Weights of a small transformer language model.
Size: 14 layers, 9 heads of 64, vocabulary 13241, 138M parameters.
Architecture: RMSNorm before and after each block, no biases in attention or MLP.
MLP neurons of a small language model. Each row is named by its layer, matrix (gate and up: input weights) and neuron, and shows model dimensions 320-447. Each number is 200 + 30 x the weight over its row's rms, rounded and kept within 0 to 999. A neuron's up and down rows have the sign that makes its largest values positive.
After each neuron's rows, "fires in" lists the words (lower case) most often at its 100 highest values on Wikipedia text that the model never trained on; "fires on" lists the tokens most often at its 100 highest values on Wikipedia text that the model never trained on. A number after a token or word is its count.

L9.gate928,184,155,214,187,211,199,233,172,180,211,209,187,177,221,223,175,223,156,158,198,215,176,204,205,259,207,152,200,206,184,255,174,182,191,204,213,225,191,197,142,150,235,199,216,179,168,196,199,198,177,231,164,257,231,196,185,157,212,230,236,208,211,226,153,168,213,189,159,209,158,158,202,169,157,215,193,202,215,213,126,241,192,184,209,252,235,222,181,204,191,181,210,225,190,168,193,236,136,216,214,181,229,252,211,189,178,247,193,204,238,228,147,185,215,195,142,186,177,223,156,195,210,244,159,169,162,211,185
L9.up928,231,202,129,219,142,200,171,212,166,152,165,211,172,179,180,208,221,206,210,185,209,237,219,254,245,218,175,221,201,163,170,231,204,181,230,235,243,262,193,148,188,148,180,215,213,214,197,227,214,211,208,214,228,227,180,203,166,221,184,181,137,204,218,185,224,202,186,224,140,119,220,196,194,189,159,227,212,204,172,223,236,222,145,221,194,168,178,166,243,172,256,251,200,194,222,223,185,190,251,184,200,165,182,189,206,169,170,207,222,203,179,146,192,177,223,189,196,226,192,192,208,191,226,193,145,211,224,191
fires in: "or" 29, "and" 14, "than" 5, "later" 4, "then" 4
fires on: " or" 34, ", or" 7, " and" 6, " rather than" 5, ", and" 4

L9.gate1604,132,162,213,208,200,196,212,229,229,171,205,222,194,213,196,230,195,182,161,201,220,176,203,192,203,197,199,224,204,176,176,211,229,276,196,214,168,203,200,167,204,241,217,235,217,219,182,148,215,191,196,153,200,173,159,180,200,174,202,227,184,208,201,200,155,202,196,218,174,267,239,212,177,175,255,214,185,181,236,130,237,208,248,218,216,216,213,189,197,158,180,176,233,226,214,221,250,170,273,221,214,238,213,190,168,200,155,173,153,202,104,228,192,224,158,188,186,120,253,179,182,206,207,209,138,187,188,236
L9.up1604,163,221,286,178,186,223,206,202,155,210,185,194,198,199,171,182,201,204,243,200,234,194,208,220,254,205,206,194,232,230,213,224,165,238,203,208,221,175,184,217,154,183,153,233,174,234,232,210,268,263,165,186,210,205,159,191,211,207,208,255,185,185,241,164,184,194,199,159,129,212,202,239,168,215,199,216,195,240,257,233,206,188,202,226,193,274,206,206,211,211,243,221,167,215,194,180,148,171,170,207,214,170,179,212,227,186,196,189,173,167,251,200,162,190,138,184,216,247,206,192,214,186,246,172,231,209,138,176
fires in: "first" 43, "one" 11, "second" 7, "last" 4, "third" 4
fires on: " first" 15, "th" 10, " one" 10, " his first" 7, " second" 7, " was the first" 7

L9.gate51,175,191,238,163,146,172,300,222,197,244,219,227,174,185,187,204,205,236,149,223,197,222,170,192,174,231,225,159,204,212,242,256,185,214,217,200,197,157,240,215,231,190,201,243,208,179,202,183,198,184,221,168,187,180,201,180,147,219,211,184,256,181,193,192,170,171,194,213,172,243,176,274,212,178,217,219,138,212,270,154,209,216,231,236,232,211,198,222,212,186,177,206,198,220,175,153,163,232,171,247,232,217,212,182,254,221,149,182,179,189,179,227,198,156,172,182,211,126,235,192,193,244,196,194,193,215,246,222
L9.up51,188,179,195,129,240,214,198,206,224,163,221,201,191,261,216,217,199,104,231,217,286,198,166,221,221,207,228,269,191,208,172,180,231,190,162,236,206,219,206,159,207,211,252,203,217,222,215,175,193,207,230,217,189,226,189,164,200,203,188,231,253,189,196,239,192,202,182,194,140,224,216,225,215,234,227,250,200,196,181,210,224,192,244,218,213,214,215,180,240,155,200,187,197,206,154,211,187,258,161,241,194,202,140,232,192,188,183,176,154,193,182,132,181,145,233,156,175,257,192,221,163,172,205,206,205,207,263,198
fires in: "first" 35, "second" 18, "third" 11, "fourth" 8, "lone" 6, "last" 4
fires on: " first" 21, " second" 14, " third" 11, " First" 6, "one" 6

L9.gate1463,222,210,232,199,189,181,207,180,192,137,229,199,200,212,223,168,223,213,173,225,192,153,166,260,215,219,183,189,212,229,209,236,214,224,224,209,192,213,136,190,211,171,190,170,229,168,174,149,222,209,215,229,202,239,240,223,210,221,214,211,230,165,217,161,173,175,150,262,202,150,195,202,221,142,241,173,210,231,196,171,206,211,200,175,149,222,211,175,225,168,214,191,170,157,136,160,169,197,207,209,225,172,194,191,159,184,257,222,244,184,181,218,192,220,176,222,232,236,228,184,211,178,257,234,234,128,249,205
L9.up1463,114,197,253,185,164,236,233,180,192,207,229,206,201,221,223,217,202,174,167,201,226,260,188,204,220,211,228,145,209,126,241,208,240,245,194,195,228,155,225,207,187,191,233,274,200,233,177,204,172,184,203,256,149,224,191,158,174,137,208,196,236,173,239,197,223,188,162,193,157,140,169,202,219,160,226,199,246,182,178,214,169,194,137,219,241,171,275,210,192,223,221,203,165,224,236,242,190,156,182,203,127,212,208,192,213,178,225,139,179,186,210,200,181,266,177,223,169,208,214,201,247,230,210,190,207,191,206,157
fires in: "not" 65, "noted" 6, "never" 4
fires on: " not" 33, " did not" 11, " Not" 7, " does not" 7, " are not" 5

L9.gate4506,179,238,166,220,229,222,213,210,160,135,221,277,189,143,186,198,159,197,234,230,205,241,220,188,219,229,222,203,215,160,173,208,216,175,227,190,205,172,137,234,188,159,200,243,199,196,199,202,204,212,219,214,180,219,213,188,148,256,172,184,186,189,205,193,230,179,167,213,200,191,173,230,210,198,179,192,219,201,258,152,223,188,184,210,152,247,208,224,215,200,233,194,179,231,170,193,143,217,170,209,210,204,175,181,197,208,168,170,163,257,164,160,168,154,164,157,167,231,235,207,178,249,173,204,215,201,151,195
L9.up4506,214,192,225,233,230,156,180,204,259,186,170,203,227,186,207,172,268,229,152,193,207,179,239,227,240,239,213,170,220,250,176,119,203,209,192,207,190,214,204,186,197,190,185,158,201,205,182,215,203,219,207,250,272,228,120,216,205,213,213,249,252,192,183,213,190,240,152,235,182,218,200,193,199,221,211,196,212,223,211,235,232,223,211,243,179,183,253,256,190,232,163,225,224,171,214,172,173,167,238,240,188,160,204,187,128,232,168,166,217,215,229,303,219,158,183,241,251,194,203,183,186,189,260,207,211,226,288,263
fires in: "it" 42, "he" 25, "they" 16, "she" 7
fires on: " It" 28, " He" 15, " they" 11, " it" 9, " he" 8

L9.gate4557,151,184,206,185,211,269,191,155,256,135,168,239,150,153,174,177,222,205,156,250,204,220,181,209,220,203,200,182,188,201,223,169,241,181,185,206,151,196,212,212,179,219,160,229,207,242,120,212,203,219,180,195,201,192,210,154,148,155,175,190,208,163,212,179,248,242,194,230,219,180,196,224,190,165,199,174,214,190,219,198,240,239,189,180,193,202,232,212,231,194,201,185,213,193,206,200,235,158,177,203,225,200,169,232,205,223,183,213,225,199,248,211,182,240,148,202,148,150,220,227,210,167,216,229,196,218,223,126
L9.up4557,192,175,170,222,219,230,227,174,179,194,206,261,202,225,261,159,221,216,228,161,213,187,187,206,174,243,198,256,214,245,163,216,156,201,174,172,189,168,227,181,207,161,207,178,160,109,179,241,174,174,208,206,179,188,164,147,197,174,228,163,164,177,217,239,145,205,208,224,171,197,175,163,222,183,192,200,211,245,188,125,220,194,170,184,194,215,186,188,190,193,199,194,157,255,178,200,218,178,191,226,228,195,242,225,172,178,183,194,193,225,177,205,144,213,236,211,246,130,160,161,233,251,204,130,174,207,198,188
fires in: "that" 35, "which" 24, "who" 23, "to" 6, "can" 5
fires on: " that" 28, " which" 20, " who" 20, " to" 6, " can" 5, "s that" 5

L9.gate1578,176,193,187,217,270,226,206,238,178,153,152,136,190,201,228,182,230,177,222,213,229,224,203,202,203,192,206,152,187,174,156,173,208,217,211,244,216,204,214,221,197,176,205,259,214,247,159,220,206,165,225,211,154,247,149,183,219,224,189,143,242,193,189,177,193,149,167,243,181,252,185,221,214,223,208,186,237,217,236,250,199,207,201,200,202,223,183,146,208,189,221,154,201,255,223,234,224,164,188,202,166,264,173,235,163,187,235,161,152,240,121,180,231,199,180,213,198,185,168,146,197,171,231,196,99,185,250,215
L9.up1578,209,148,211,215,205,168,211,205,247,253,161,230,191,227,155,147,192,232,216,187,253,203,183,195,209,158,273,210,181,213,231,195,225,232,135,162,226,266,213,230,225,230,190,222,204,215,160,199,224,215,206,209,198,206,264,240,226,203,236,205,235,219,203,219,261,194,173,214,201,203,186,255,200,194,153,292,183,216,215,202,161,209,202,224,145,232,194,188,282,190,176,229,200,181,181,185,219,126,215,225,187,169,252,168,168,246,234,248,211,184,206,234,161,189,225,154,164,194,205,209,207,218,230,238,157,208,208,196
fires in: "s" 20, "states" 12, "american" 11, "us" 10, "usa" 4
fires on: "S." 20, " American" 11, " US" 8, " United States" 7, "US" 6

L9.gate1280,218,193,197,230,201,162,176,210,227,130,154,189,195,299,185,226,176,201,201,160,271,216,205,201,228,240,195,223,195,145,182,159,177,186,219,160,223,138,196,231,222,228,164,207,140,216,190,207,203,243,186,204,218,172,101,176,198,242,214,195,182,162,215,219,176,166,183,182,203,166,194,206,219,149,149,150,227,236,180,177,245,207,214,200,230,200,249,174,245,221,198,195,227,195,235,196,221,216,199,176,209,215,248,176,247,170,219,234,210,209,226,270,194,160,215,210,194,208,181,208,217,169,221,198,121,174,235,247
L9.up1280,173,179,167,147,198,220,169,179,200,180,223,212,202,184,191,207,196,187,164,180,215,207,229,196,190,200,230,253,186,248,193,213,175,174,136,193,176,155,191,206,232,202,204,158,161,140,205,185,205,179,202,194,175,202,168,187,183,216,175,249,227,240,261,200,167,165,189,196,163,304,209,187,196,206,202,169,202,232,184,214,171,212,202,258,222,199,194,260,189,170,141,210,145,196,238,194,209,178,213,191,206,232,228,248,197,187,239,228,180,185,216,206,231,190,173,212,182,183,205,190,245,193,228,246,234,188,239,216
fires in: "to" 65, "tomb" 9
fires on: " to" 53, ", to" 9, "ing to" 6, "ed to" 5

L9.gate4046,183,171,205,222,210,175,178,230,197,180,146,217,197,192,171,218,175,207,195,270,211,200,193,177,213,246,248,239,235,140,221,205,217,179,180,161,238,177,191,207,240,221,188,182,140,214,168,274,191,212,179,238,195,204,161,177,156,197,198,162,190,167,195,224,187,148,224,165,240,228,185,208,206,130,185,253,188,202,179,167,175,198,212,188,204,200,212,212,265,183,172,176,202,216,182,186,230,214,240,212,215,215,194,230,207,134,150,224,150,189,140,180,243,186,195,239,170,246,165,188,162,206,210,245,252,246,179,261
L9.up4046,200,201,173,211,226,193,215,213,224,211,222,167,169,170,237,254,174,172,194,254,230,193,169,176,223,175,254,179,180,181,199,157,215,171,164,201,275,238,208,201,177,215,177,236,202,217,216,243,182,149,180,168,208,199,151,215,185,195,183,200,219,254,175,221,202,207,242,204,185,184,238,169,251,176,213,223,215,231,212,193,145,109,230,196,208,180,196,219,217,209,182,180,166,232,190,169,250,188,199,188,200,202,171,205,261,233,186,257,186,178,169,202,185,198,222,209,199,165,184,240,191,228,245,163,219,202,151,221
fires in: "i" 38, "iowa" 8, "what" 6
fires on: " I" 31, "I" 14, " \"I" 12, " | I" 11, "- I" 11, ", I" 8

L9.gate1981,211,219,190,243,204,199,276,234,230,189,179,247,241,225,207,213,214,218,159,245,178,187,226,234,211,238,200,165,174,171,186,218,208,182,247,198,193,178,200,187,212,199,199,216,209,222,136,233,152,217,227,222,218,191,149,233,193,176,204,191,211,176,224,196,217,227,245,182,159,155,143,181,201,201,188,280,190,191,173,216,198,187,200,227,119,236,201,162,252,192,233,162,179,186,224,179,163,226,198,197,225,259,211,186,237,200,192,161,161,213,229,157,196,191,189,160,191,171,170,209,185,164,219,207,218,210,252,196
L9.up1981,225,181,225,197,201,223,238,194,186,171,176,168,166,275,270,191,178,155,215,209,259,215,161,206,224,194,218,244,167,184,241,161,219,173,210,217,194,287,177,172,264,198,245,129,183,208,178,124,231,209,171,193,200,232,211,219,246,193,255,199,148,161,217,178,212,219,180,239,204,172,216,164,272,198,182,206,171,192,198,208,170,247,193,213,221,220,215,181,183,197,136,149,161,224,181,208,176,199,135,243,185,193,184,200,189,196,175,200,224,224,177,248,251,142,185,158,210,180,210,228,222,172,190,210,198,177,259,222
fires in: "north" 17, "west" 10, "south" 9, "western" 8, "central" 6
fires on: " North" 14, " pro" 13, " West" 9, " Western" 8, " north" 7, " South" 7

L9.gate3753,192,192,205,196,225,197,152,166,253,182,193,174,212,206,227,207,165,178,201,178,203,115,212,175,149,208,157,198,214,183,190,185,143,230,171,214,170,191,229,183,226,193,122,207,247,238,153,184,193,212,262,179,238,156,126,171,200,207,141,190,165,192,214,253,147,170,186,164,184,175,185,198,211,214,215,173,179,223,223,190,206,222,192,170,203,233,169,197,289,150,267,155,175,205,202,162,231,225,154,178,172,182,246,202,230,219,177,193,200,204,166,197,208,214,203,164,231,149,181,168,179,213,200,235,196,214,189,196
L9.up3753,185,255,250,210,219,169,240,195,163,217,261,180,235,227,222,167,232,187,182,212,164,229,245,188,182,171,202,164,219,188,158,268,190,193,173,207,242,200,281,180,182,200,169,197,171,218,208,241,218,250,173,195,169,211,187,193,170,216,177,158,199,242,167,158,205,141,222,199,172,172,153,133,144,260,212,237,197,245,172,214,164,202,206,210,203,210,166,229,227,194,202,203,251,179,160,203,238,199,210,179,201,198,176,187,235,146,160,187,187,185,186,181,242,134,169,161,171,230,230,208,182,153,204,209,236,237,227,216
fires in: "groen" 13, "grokhovskii" 11, "figulus" 10, "5" 6, "great" 5, "big" 5
fires on: "ro" 23, "- F" 10, "5" 6, " Big" 5, " Great" 4, "- Ar" 4

L9.gate276,182,201,231,183,209,226,154,205,222,202,155,230,203,195,168,210,269,238,166,249,164,166,200,224,244,189,207,178,165,233,190,200,186,276,236,210,216,133,181,240,140,191,205,221,195,256,186,174,211,195,205,242,206,194,269,230,194,229,200,203,164,198,205,210,216,166,277,125,162,229,242,212,232,144,250,145,224,177,156,148,210,218,219,166,170,185,158,226,204,232,197,112,184,215,166,219,221,206,161,227,198,230,209,235,240,211,213,262,246,183,209,208,175,218,135,186,157,164,170,187,255,204,198,179,165,149,204,166
L9.up276,230,186,229,200,190,223,234,245,253,158,191,179,192,124,174,217,203,187,185,192,169,209,204,200,228,173,200,196,210,221,249,193,218,195,191,161,198,201,242,175,165,263,175,181,232,211,238,208,228,255,185,157,199,209,204,196,213,225,137,206,188,258,225,199,186,185,198,173,224,207,184,201,176,169,155,173,219,232,199,239,211,169,247,188,201,178,226,191,215,189,214,240,205,176,205,214,159,147,159,221,248,225,239,185,201,231,173,248,174,161,169,173,207,193,181,200,186,194,199,182,189,269,203,161,174,254,201,192
fires in: "was" 26, "made" 21, "had" 11, "be" 4
fires on: " was" 23, " made" 20, " had" 11, " An" 6, " Par" 4, " to be" 4

L9.gate2903,215,249,223,194,217,246,214,198,251,229,188,243,230,199,178,217,215,203,200,222,151,166,205,187,245,218,177,198,207,216,204,198,190,181,191,207,210,233,204,207,163,183,197,198,198,223,210,159,209,247,195,226,207,274,174,163,161,229,229,193,186,138,222,178,204,209,211,210,195,168,225,213,210,197,206,213,229,184,185,184,157,224,198,248,197,231,199,211,192,166,222,165,226,183,222,202,210,226,223,178,222,185,192,216,217,188,193,163,195,188,240,198,206,219,155,201,192,139,203,171,198,237,163,228,158,173,180,196
L9.up2903,237,208,188,242,218,211,193,210,211,224,181,184,185,203,227,219,242,202,222,214,183,200,215,184,200,192,184,175,186,181,146,212,184,189,189,186,252,171,201,175,218,219,212,108,202,233,218,141,169,201,168,209,202,186,230,225,172,195,167,197,187,223,176,265,165,214,191,227,139,181,188,238,247,183,183,119,163,206,160,195,201,180,218,199,244,190,199,186,220,213,174,170,148,209,250,213,207,163,224,202,248,207,180,202,201,200,167,241,214,233,176,239,198,231,196,195,175,217,211,214,161,220,187,251,226,202,217,212
fires in: "public" 26, "civil" 8, "it" 7, "land" 6, "publication" 4
fires on: " public" 24, " land" 9, " Public" 6, " it" 5, " civil" 4, " Civil" 4

L9.gate1493,222,177,259,242,196,164,248,201,265,208,186,229,199,211,192,128,173,200,248,233,216,148,218,216,180,252,224,222,191,137,251,208,165,239,200,186,161,202,221,207,209,206,221,240,219,216,180,155,235,242,185,190,178,174,183,170,213,207,148,198,191,186,194,265,219,259,171,229,144,195,205,210,188,189,227,263,178,180,240,174,184,183,200,234,175,221,200,252,179,186,225,163,186,221,189,187,152,172,182,263,172,222,233,202,172,182,244,246,175,228,170,205,231,188,233,240,198,208,233,234,249,159,160,194,207,146,195,233
L9.up1493,237,219,193,226,238,237,170,257,227,240,248,194,257,226,214,215,244,158,176,173,213,184,203,213,194,214,213,274,191,275,169,192,181,232,149,123,215,206,213,187,129,244,210,211,193,180,203,171,212,182,262,242,229,170,208,251,240,273,183,227,238,235,224,212,197,226,183,199,215,174,264,185,273,220,178,267,167,175,206,271,186,193,163,160,183,206,202,199,232,227,168,181,196,200,213,223,216,222,212,213,225,198,127,229,160,221,185,176,189,183,224,216,185,249,220,237,151,206,161,181,214,193,213,193,185,210,178,156
fires in: "north" 24, "south" 14, "west" 12, "northwest" 6, "southwest" 5
fires on: " North" 18, " north" 12, " South" 10, " West" 9, " south" 5

L9.gate4586,230,193,204,185,238,166,176,154,230,164,197,189,181,217,193,188,236,185,233,161,252,174,203,166,221,161,173,222,222,168,217,175,168,227,180,211,186,194,177,202,195,172,265,195,199,220,171,197,208,171,190,196,193,182,166,167,229,213,207,180,191,232,197,240,183,215,217,187,189,197,240,258,222,216,170,138,178,211,248,183,198,219,254,169,232,251,231,131,166,188,218,220,124,182,208,190,197,217,171,248,241,273,229,191,248,257,195,205,154,202,198,204,170,175,197,260,229,187,198,171,236,167,247,168,220,146,179,150
L9.up4586,171,218,199,163,209,252,232,173,206,197,205,204,210,241,185,172,196,199,209,272,194,239,173,236,179,213,258,190,224,184,221,285,199,220,193,210,152,239,245,208,240,205,187,157,147,211,173,211,162,229,225,202,208,226,198,158,220,262,269,188,233,196,174,225,181,199,203,216,218,245,181,266,233,161,225,139,252,215,206,201,196,182,169,183,193,182,211,170,190,193,173,170,202,190,195,205,210,230,213,183,258,194,197,191,155,230,186,190,205,178,261,151,222,204,195,171,126,172,245,170,185,230,181,208,177,173,292,238
fires in: "to" 84, "from" 4
fires on: " to" 34, "s to" 8, "To" 7, "ing to" 6, "ed to" 5

L9.gate265,171,210,210,179,217,218,174,168,216,162,182,217,222,234,130,117,192,206,193,209,169,180,183,167,223,232,228,166,212,181,228,196,216,167,267,174,197,226,171,160,211,183,209,164,158,220,166,194,182,220,203,158,229,177,187,191,177,244,157,135,229,197,180,193,216,232,191,231,176,185,175,212,159,192,188,214,180,168,239,184,218,182,216,206,182,217,191,209,218,211,241,151,216,193,225,189,172,232,185,205,265,216,225,171,153,151,199,224,119,207,187,192,170,183,238,230,192,180,194,205,157,177,270,185,141,193,185,258
L9.up265,173,214,187,229,183,247,208,174,188,195,220,158,201,210,167,219,261,155,187,201,214,219,182,262,170,241,167,215,220,172,217,209,207,225,217,239,168,209,205,186,247,225,197,222,158,198,236,199,207,252,158,175,182,237,237,190,222,252,187,180,158,212,226,230,183,186,124,197,223,200,227,173,227,189,168,226,190,171,176,175,225,190,237,152,196,154,201,228,183,186,156,201,158,219,250,197,153,200,162,190,163,242,256,224,194,221,182,180,225,138,123,187,196,228,185,205,204,218,190,212,159,201,212,197,225,129,171,189
fires in: "a" 69, "ap" 17, "azerbaijani" 7
fires on: " (A" 17, " is a" 11, " | A" 10, " for a" 8, " and a" 6

L9.gate269,211,169,204,235,216,252,189,179,166,214,213,252,154,250,226,165,248,170,184,185,180,158,213,190,207,213,218,270,267,164,246,214,221,189,159,214,193,203,215,154,231,237,155,252,152,226,177,175,188,254,197,172,248,217,243,182,184,183,184,152,215,213,135,218,192,192,247,158,229,206,256,213,220,173,172,215,202,203,205,170,213,183,259,179,186,258,204,215,211,211,178,200,178,217,137,210,200,172,165,218,184,180,245,198,182,206,196,204,173,202,135,156,179,219,248,172,180,221,238,211,210,175,247,228,236,141,213,210
L9.up269,207,249,201,169,230,200,217,160,200,211,228,210,193,173,141,249,208,195,197,174,237,175,157,182,181,208,187,218,169,219,189,139,231,214,183,171,225,217,175,152,215,218,199,176,236,151,199,204,162,224,229,213,139,132,185,228,237,200,203,181,190,172,217,278,139,208,123,193,240,177,212,179,176,185,260,195,196,151,187,233,241,197,219,201,160,232,238,213,184,227,158,197,206,166,179,205,182,106,154,212,203,216,173,198,164,187,214,223,265,179,144,181,180,232,229,179,179,197,163,192,206,196,234,225,228,211,209,174
fires in: "a" 33, "ap" 13, "april" 4
fires on: " (A" 22, " A" 21, " \"A" 8, "- A" 7, ", a" 7, " | A" 5

L9.gate4121,164,173,222,247,244,161,250,109,186,174,211,192,189,207,222,164,124,185,226,245,172,225,186,206,217,209,207,173,248,145,190,231,186,153,178,237,195,206,178,230,154,208,228,168,240,153,205,197,181,177,266,169,193,188,190,241,157,213,210,194,210,142,190,180,176,189,187,234,218,221,175,198,213,209,216,241,160,172,224,126,235,239,208,217,262,158,154,173,258,184,172,168,231,252,202,185,182,215,265,210,241,240,243,244,211,174,211,199,189,168,233,242,222,194,182,156,229,183,157,148,209,144,184,215,199,183,221,176
L9.up4121,195,160,157,218,196,124,193,139,214,204,241,205,228,217,209,197,178,195,228,233,187,271,217,196,206,237,194,223,216,157,202,245,227,214,173,188,193,230,251,217,146,190,187,238,242,188,252,171,173,175,123,186,189,213,169,198,143,216,154,191,148,219,175,164,184,235,159,209,194,201,206,166,192,214,209,232,193,176,181,169,169,222,218,239,234,153,163,210,217,201,209,186,249,209,166,199,124,235,211,179,211,246,176,204,232,206,174,160,197,180,204,234,179,217,197,210,190,181,194,172,173,233,182,142,158,170,172,163
fires in: "the" 64, "and" 9
fires on: " the" 49, " and" 7